config.yaml
num_key_value_heads: 6
init_std_up: 0.0322
max_seq_len: 1024
max_steps: 5451
dataset: "wikipedia_en"
MLP neurons of a small language model. Each row is named by its layer, matrix (up: input weights) and neuron, and shows model dimensions 224-351. Each number is 200 + 30 x the weight over its row's rms, rounded and kept within 0 to 999.
After each neuron's rows, "fires in" lists the words (lower case) most often at its 100 highest values on Wikipedia text that the model never trained on; "fires after" lists the tokens most often just before its 100 highest values on Wikipedia text that the model never trained on.

L7.up34,164,209,165,235,219,189,221,182,198,169,164,164,224,214,167,243,173,205,225,280,197,186,156,168,192,216,194,223,235,206,182,223,247,196,265,199,239,177,207,194,190,190,178,241,224,185,206,198,212,178,209,214,168,190,185,222,204,201,199,249,246,197,262,221,205,216,177,203,190,179,239,151,211,161,217,211,165,151,251,186,194,195,207,153,218,189,198,209,207,179,188,184,173,224,190,244,231,209,245,175,208,211,169,124,172,198,179,199,178,212,158,247,243,198,162,222,167,198,176,223,184,300,232,201,137,242,189,228
fires in: "the", "very", "most"
fires after: " was", " is", " the", " a", " being", ","

L6.up457,149,250,195,236,212,223,184,194,218,168,196,179,246,227,180,173,221,208,236,249,186,172,194,186,176,233,172,215,204,213,217,205,187,175,175,191,192,186,208,175,209,227,244,190,242,170,189,205,176,226,208,220,110,179,239,206,166,170,242,249,200,201,222,184,194,236,238,214,229,211,170,183,163,207,198,201,230,181,258,184,212,195,210,164,216,205,128,169,232,177,195,173,227,196,206,212,217,167,160,231,171,163,160,166,208,178,206,156,205,212,230,117,183,168,207,216,198,221,184,140,177,200,263,191,207,212,193,159
fires in: "the", "its", "end", "to"
fires after: " at", " At", " the"

L6.up1285,224,242,183,210,255,197,148,177,152,194,160,213,231,155,154,233,187,190,239,232,226,196,206,224,222,199,189,192,170,240,204,171,224,160,239,158,167,192,206,230,230,177,235,212,150,190,240,206,174,218,245,225,203,261,252,196,169,213,249,219,169,185,222,151,192,170,210,228,262,258,193,219,213,177,201,207,181,227,176,210,203,182,173,196,198,177,213,156,229,217,195,204,192,187,228,208,258,245,263,198,208,152,243,162,225,220,226,169,231,187,181,149,221,233,193,176,192,175,214,167,174,198,198,182,187,161,215,223
fires in: "a", "2", "total", "following", "4"
fires after: "|", "\n", "The", "-", " made"

L6.up84,147,187,209,238,181,192,164,194,205,177,192,138,211,187,193,228,206,207,145,258,234,190,190,177,144,260,251,239,220,216,193,232,157,182,220,169,227,241,217,227,204,217,210,187,193,153,231,194,180,182,252,187,216,173,229,164,189,203,234,141,194,208,266,207,201,195,201,190,228,152,182,170,265,213,231,197,174,151,175,258,208,190,202,214,241,211,165,196,164,155,225,175,179,150,152,171,274,171,188,203,221,219,203,193,176,140,228,208,182,204,199,231,199,182,188,195,170,168,144,270,173,212,235,217,203,236,160,168
fires in: "the"
fires after: " and", " is", ",", " was", " of", " as"

L8.up1416,189,232,192,235,272,179,143,181,228,196,194,205,186,238,159,194,214,186,247,172,233,197,169,201,207,165,146,196,160,205,227,208,182,172,204,214,244,252,187,174,173,205,200,181,235,164,185,170,201,241,211,161,186,186,222,217,200,204,177,168,206,160,238,195,207,182,241,168,146,156,244,201,170,200,156,181,211,220,238,256,200,159,146,246,191,178,196,198,205,225,197,239,199,191,257,225,201,170,190,174,165,202,151,164,215,193,209,258,215,241,206,230,192,230,214,192,205,257,177,234,231,229,218,226,221,267,244,181
fires in: "used", "released", "built", "destroyed", "killed", "found"
fires after: " was", " is", " were", " are", " be"

L6.up1072,199,238,199,171,189,197,188,241,219,243,231,249,205,196,167,178,247,172,213,185,202,210,164,160,192,238,228,198,242,194,187,223,266,196,191,217,162,155,200,222,188,220,206,199,196,221,202,199,123,225,233,153,221,191,185,203,192,225,225,236,240,186,226,159,200,175,186,294,226,185,190,168,163,228,224,174,230,161,188,199,206,252,167,218,216,173,158,220,210,157,186,160,227,227,197,229,217,192,224,185,189,182,214,188,214,214,177,209,201,176,211,204,205,181,235,230,175,236,171,229,209,237,215,198,173,205,218,187
fires in: "and", "first", "time", "period", "most", "early"
fires after: " the", " a"

L8.up445,243,227,240,259,185,210,187,174,211,270,203,237,247,237,189,229,190,215,211,189,175,184,137,246,205,220,189,225,149,208,205,231,248,182,199,184,146,201,193,232,222,181,206,260,226,204,231,163,240,187,160,191,274,233,222,140,153,196,173,184,164,227,216,207,200,232,255,168,215,242,178,244,195,247,241,193,227,252,185,125,213,184,128,214,238,190,218,221,170,206,278,143,184,233,192,180,207,166,195,180,182,195,218,183,185,191,236,204,207,164,217,204,223,171,172,179,221,203,178,176,205,198,175,203,271,205,203,226
fires in: "a"
fires after: " in", " for", " on", " was", " of"

L8.up1149,171,180,188,205,204,277,178,182,134,213,215,209,246,245,179,246,180,224,186,239,178,190,201,219,196,192,218,228,187,176,192,201,212,204,207,240,228,246,219,186,229,212,180,218,161,248,217,188,148,227,201,170,199,215,189,184,169,236,237,208,171,278,175,184,170,230,198,245,206,203,202,204,173,216,205,241,240,191,220,152,224,178,165,177,203,215,174,207,182,198,229,207,207,237,224,188,148,171,120,205,167,213,196,180,214,155,181,137,239,161,271,225,202,240,122,202,206,175,188,177,122,201,168,175,197,222,264,160
fires in: "a", "number", "total", "age", "world", "of"
fires after: " a", " the", " in", " at", " on"

L7.up1032,216,259,178,208,234,220,219,202,144,234,175,173,231,137,196,177,247,243,172,191,253,189,174,203,231,241,209,210,251,178,201,217,235,191,211,252,223,189,181,216,166,174,168,191,233,211,229,141,216,218,248,215,209,215,211,222,217,234,207,247,200,211,236,193,223,267,223,245,164,164,176,214,183,126,195,172,221,189,210,208,158,241,171,180,218,207,179,243,186,184,217,220,228,225,245,204,196,208,216,172,201,189,196,163,220,209,188,179,240,185,197,183,183,227,151,241,148,229,158,179,172,206,177,212,191,184,217,213
fires in: "the", "early", "real"
fires after: " of", " in", " the"

L7.up901,195,175,162,256,179,251,193,142,207,215,181,249,194,172,158,186,153,228,219,156,227,212,189,190,256,181,223,175,226,201,219,220,193,196,166,175,198,248,226,190,200,170,171,196,192,177,254,226,176,162,161,103,177,164,200,162,183,181,181,220,150,186,263,172,174,256,165,204,202,159,172,178,209,165,197,146,208,198,219,207,146,204,196,174,230,159,155,233,190,206,258,248,202,230,198,221,213,201,177,185,172,257,225,249,224,151,134,228,179,154,230,152,251,180,213,229,218,179,211,194,210,183,119,223,166,202,213,224
fires in: "the"
fires after: " of", " at", " W"

L7.up1023,182,215,229,185,216,224,231,164,204,221,171,258,181,211,192,150,202,136,225,179,189,217,226,224,191,219,188,177,182,192,219,203,177,203,250,181,232,250,181,221,200,155,174,225,179,164,256,198,233,196,274,214,225,169,191,211,207,178,194,168,171,189,216,215,182,210,165,157,185,251,183,193,199,218,147,263,172,217,185,250,156,189,209,178,216,192,164,177,209,237,206,178,194,221,211,211,251,240,229,205,195,162,148,183,244,258,185,174,211,187,153,170,212,260,217,190,193,180,212,144,240,234,231,253,198,255,200,188
fires in: "from", "in", "as", "under"
fires after: "\n", "."

L6.up1223,172,223,242,208,210,237,170,161,219,182,179,231,246,180,173,176,195,201,174,154,211,164,209,203,225,237,220,165,197,214,208,201,202,213,247,194,156,221,179,194,227,240,123,188,214,170,220,145,181,163,228,173,216,201,266,162,193,207,194,212,179,180,160,249,173,242,202,172,218,204,201,206,183,187,174,217,197,210,247,179,182,173,166,253,183,189,186,201,180,208,232,165,250,194,250,210,200,161,190,148,188,189,219,199,206,213,147,128,219,252,206,218,162,179,251,179,166,213,219,240,186,185,164,176,198,190,213,191
fires in: "as", "by", "the", "appointed", "an"
fires after: " as", " was", " known", " served", " appointed", " named"

L8.up606,195,196,199,253,217,165,222,231,193,200,235,180,227,191,202,184,254,185,222,260,223,197,153,204,207,178,154,218,176,201,259,256,163,196,202,242,194,209,226,157,181,177,170,143,191,193,220,194,212,231,211,188,213,183,214,192,214,154,218,209,173,218,188,196,215,273,212,198,172,180,195,169,183,202,213,230,158,239,217,124,170,219,138,222,211,190,173,174,192,176,237,182,237,226,199,169,188,158,243,130,204,176,238,173,205,186,164,210,192,215,200,144,174,263,156,191,189,199,177,210,210,198,218,230,183,195,154,195
fires in: "in", "that", "this", "which"
fires after: "\n", " in", ".", "On"

L7.up1065,171,221,213,174,231,258,195,146,190,208,214,175,191,216,164,214,219,172,224,169,252,227,193,184,189,173,243,199,187,166,227,211,269,151,223,186,175,194,165,240,165,215,172,134,160,184,229,185,214,190,252,294,189,221,227,232,178,210,193,175,184,219,237,163,184,164,212,219,211,205,183,208,177,164,246,206,176,212,264,209,183,217,211,170,216,163,202,205,256,156,212,144,197,259,214,248,210,185,181,184,225,205,171,182,237,226,164,144,245,190,206,170,214,238,179,182,223,203,205,205,168,217,212,256,206,173,168,182
fires in: "the", "of", "al", "ingrid", "terms", "they"
fires after: " in", " In", " Battle", " of"

L6.up35,172,221,210,234,206,221,151,231,163,236,192,159,264,255,223,254,175,203,185,229,240,183,178,183,204,192,150,202,189,223,231,203,230,176,193,249,201,168,213,122,167,217,158,158,206,149,194,205,192,189,230,191,126,163,201,207,173,215,181,216,190,239,234,153,151,208,247,255,205,151,143,205,192,137,252,250,196,166,198,216,153,149,190,230,212,216,143,193,158,189,201,181,226,224,184,245,227,216,198,198,201,194,172,212,162,204,245,201,211,201,200,218,183,136,201,218,167,211,151,170,139,171,213,240,143,213,205,200
fires in: "the"
fires after: " to", " at", " in", " on", " via"

L7.up1281,168,224,233,236,227,254,186,174,180,167,185,199,208,231,182,248,191,150,171,238,218,143,235,196,160,201,213,214,223,186,240,197,215,196,200,182,238,212,188,275,187,200,193,253,146,152,190,188,193,237,212,218,222,239,210,175,253,203,201,174,201,239,212,197,151,237,180,232,273,237,182,228,204,168,246,209,132,157,234,193,206,170,195,243,234,170,177,188,185,161,209,195,215,165,250,242,130,200,203,185,175,209,212,188,217,210,234,175,195,121,179,234,245,208,251,240,178,150,219,228,163,180,203,200,170,209,148,216
fires in: "a", "an", "american", "was"
fires after: " is", " was", " an", " a"

L7.up1290,231,170,212,259,186,208,217,188,193,198,194,211,216,182,162,219,166,188,244,193,198,105,171,217,214,217,232,167,174,193,201,178,241,195,224,155,198,224,191,188,205,204,171,184,207,235,222,192,178,167,202,170,135,220,213,143,165,207,179,200,198,195,200,200,170,180,211,194,173,209,219,220,202,183,183,191,193,190,236,229,163,193,239,181,157,223,194,204,209,206,203,215,235,256,159,187,215,202,225,157,149,182,227,139,189,234,168,213,252,209,149,263,224,189,236,155,193,180,184,194,183,239,258,198,189,212,168,228
fires in: "the", "first"
fires after: " as", " of", " the", " was", " a"

L6.up19,152,220,181,194,245,185,199,159,156,204,172,155,283,233,201,182,228,191,237,226,174,180,154,293,234,249,115,160,268,300,198,204,199,167,180,214,157,179,208,192,195,145,225,209,204,169,140,188,149,211,216,220,210,173,163,213,160,176,198,229,194,257,219,220,210,241,212,157,183,241,142,219,209,194,236,143,189,199,196,207,220,182,213,218,237,189,187,242,228,196,177,193,186,180,177,203,186,195,218,169,192,205,208,228,203,155,197,183,213,232,227,221,231,169,259,212,244,250,167,240,208,211,186,150,213,236,124,181
fires in: "first", "second", "final", "last"
fires after: " the", " and", " The"

L7.up1410,215,197,224,232,239,194,192,144,180,147,266,161,244,208,182,161,198,183,211,231,245,197,169,188,222,202,170,209,237,241,230,145,244,180,228,257,221,232,247,221,214,204,182,186,194,177,151,196,194,193,221,224,185,227,203,272,248,160,179,166,250,213,248,195,195,199,192,184,218,249,162,187,180,173,194,197,209,184,168,182,192,169,216,156,154,245,202,194,181,223,255,218,231,221,147,198,171,234,204,212,188,177,209,146,195,188,198,207,208,199,171,203,237,200,210,237,213,169,205,229,188,200,230,199,131,235,173,202
fires in: "was", "later", "he", "early", "then"
fires after: " He", " he", " was", "==", " and", "."

L7.up191,180,209,143,255,214,217,207,182,172,212,208,241,174,197,235,240,153,183,186,229,198,231,159,188,224,258,226,187,167,172,206,187,192,197,214,145,189,202,160,223,195,210,254,211,233,184,235,187,220,263,207,170,206,149,220,200,201,159,195,140,235,217,216,160,236,220,209,197,225,179,200,250,221,197,157,222,165,178,243,230,234,202,188,227,205,226,217,216,250,228,207,195,187,266,175,159,247,198,195,153,222,157,209,107,138,188,183,205,181,181,185,223,265,238,225,213,219,182,214,187,249,188,187,194,139,216,154,186
fires in: "the", "a", "s", "her", "his"
fires after: " of", " for", ":", " the"

L7.up1034,229,218,227,226,269,209,237,164,230,242,213,213,228,178,150,228,183,152,211,242,197,197,190,235,189,192,184,150,197,252,260,252,235,169,265,193,208,268,206,230,197,185,143,162,160,171,226,228,214,212,195,174,121,191,222,260,226,183,227,193,174,240,224,208,154,237,182,191,230,218,187,239,181,141,178,172,206,215,193,230,213,140,223,222,171,185,209,164,286,200,164,187,218,161,189,210,273,218,225,242,214,146,236,199,228,227,234,219,173,224,174,161,195,230,221,202,156,197,198,142,191,195,250,183,162,215,200,189
fires in: "the", "there", "it", "he", "she", "in"
fires after: "\n", ".", "s."

L8.up334,179,212,237,269,202,172,194,171,160,223,180,166,210,205,176,195,219,191,228,230,239,219,205,235,177,201,203,188,166,233,182,194,200,170,199,159,225,198,224,198,247,168,246,222,181,202,205,184,217,171,242,223,179,223,238,257,235,190,169,180,208,184,175,209,194,167,161,199,264,136,171,179,188,228,190,209,159,189,188,186,198,206,107,219,205,197,203,200,194,205,227,214,206,171,232,142,237,231,223,186,217,171,229,170,151,169,245,181,233,231,211,230,164,172,162,217,211,213,183,234,115,157,178,138,181,158,164,181
fires in: "a"
fires after: " as", "\n", " became", " is", " was"

L8.up867,167,218,177,229,225,186,189,173,191,186,209,141,224,198,190,224,188,188,230,159,228,199,165,216,212,210,239,148,195,195,157,255,218,194,223,185,213,169,203,238,184,201,202,190,153,141,190,231,202,198,267,252,184,215,164,243,263,239,200,192,174,257,205,203,179,132,174,216,246,233,162,167,167,130,210,185,193,163,230,177,177,148,205,206,215,168,231,182,205,205,201,173,210,191,159,248,247,221,188,217,163,208,229,171,153,214,178,212,184,186,212,177,169,229,235,214,228,214,219,198,245,225,233,202,174,230,155,220
fires in: "a", "the"
fires after: " as", " is", " As", " was"

L8.up902,211,257,143,162,201,191,156,190,186,160,213,205,258,270,269,235,192,187,212,231,222,190,232,156,186,207,198,181,289,236,208,174,257,165,183,174,194,206,170,181,203,205,158,230,197,150,171,186,128,191,219,199,150,205,198,199,157,184,218,191,240,215,222,158,136,226,227,200,180,240,166,197,207,183,236,199,130,213,192,243,247,172,180,157,132,193,135,219,186,204,239,232,191,180,235,261,184,239,199,174,182,189,174,166,129,200,197,158,174,153,200,181,215,224,194,213,229,195,174,216,174,172,200,208,183,198,111,202
fires in: "a", "was", "the", "an", "and", "also"
fires after: " was", " and", " he", " became", " as", " also"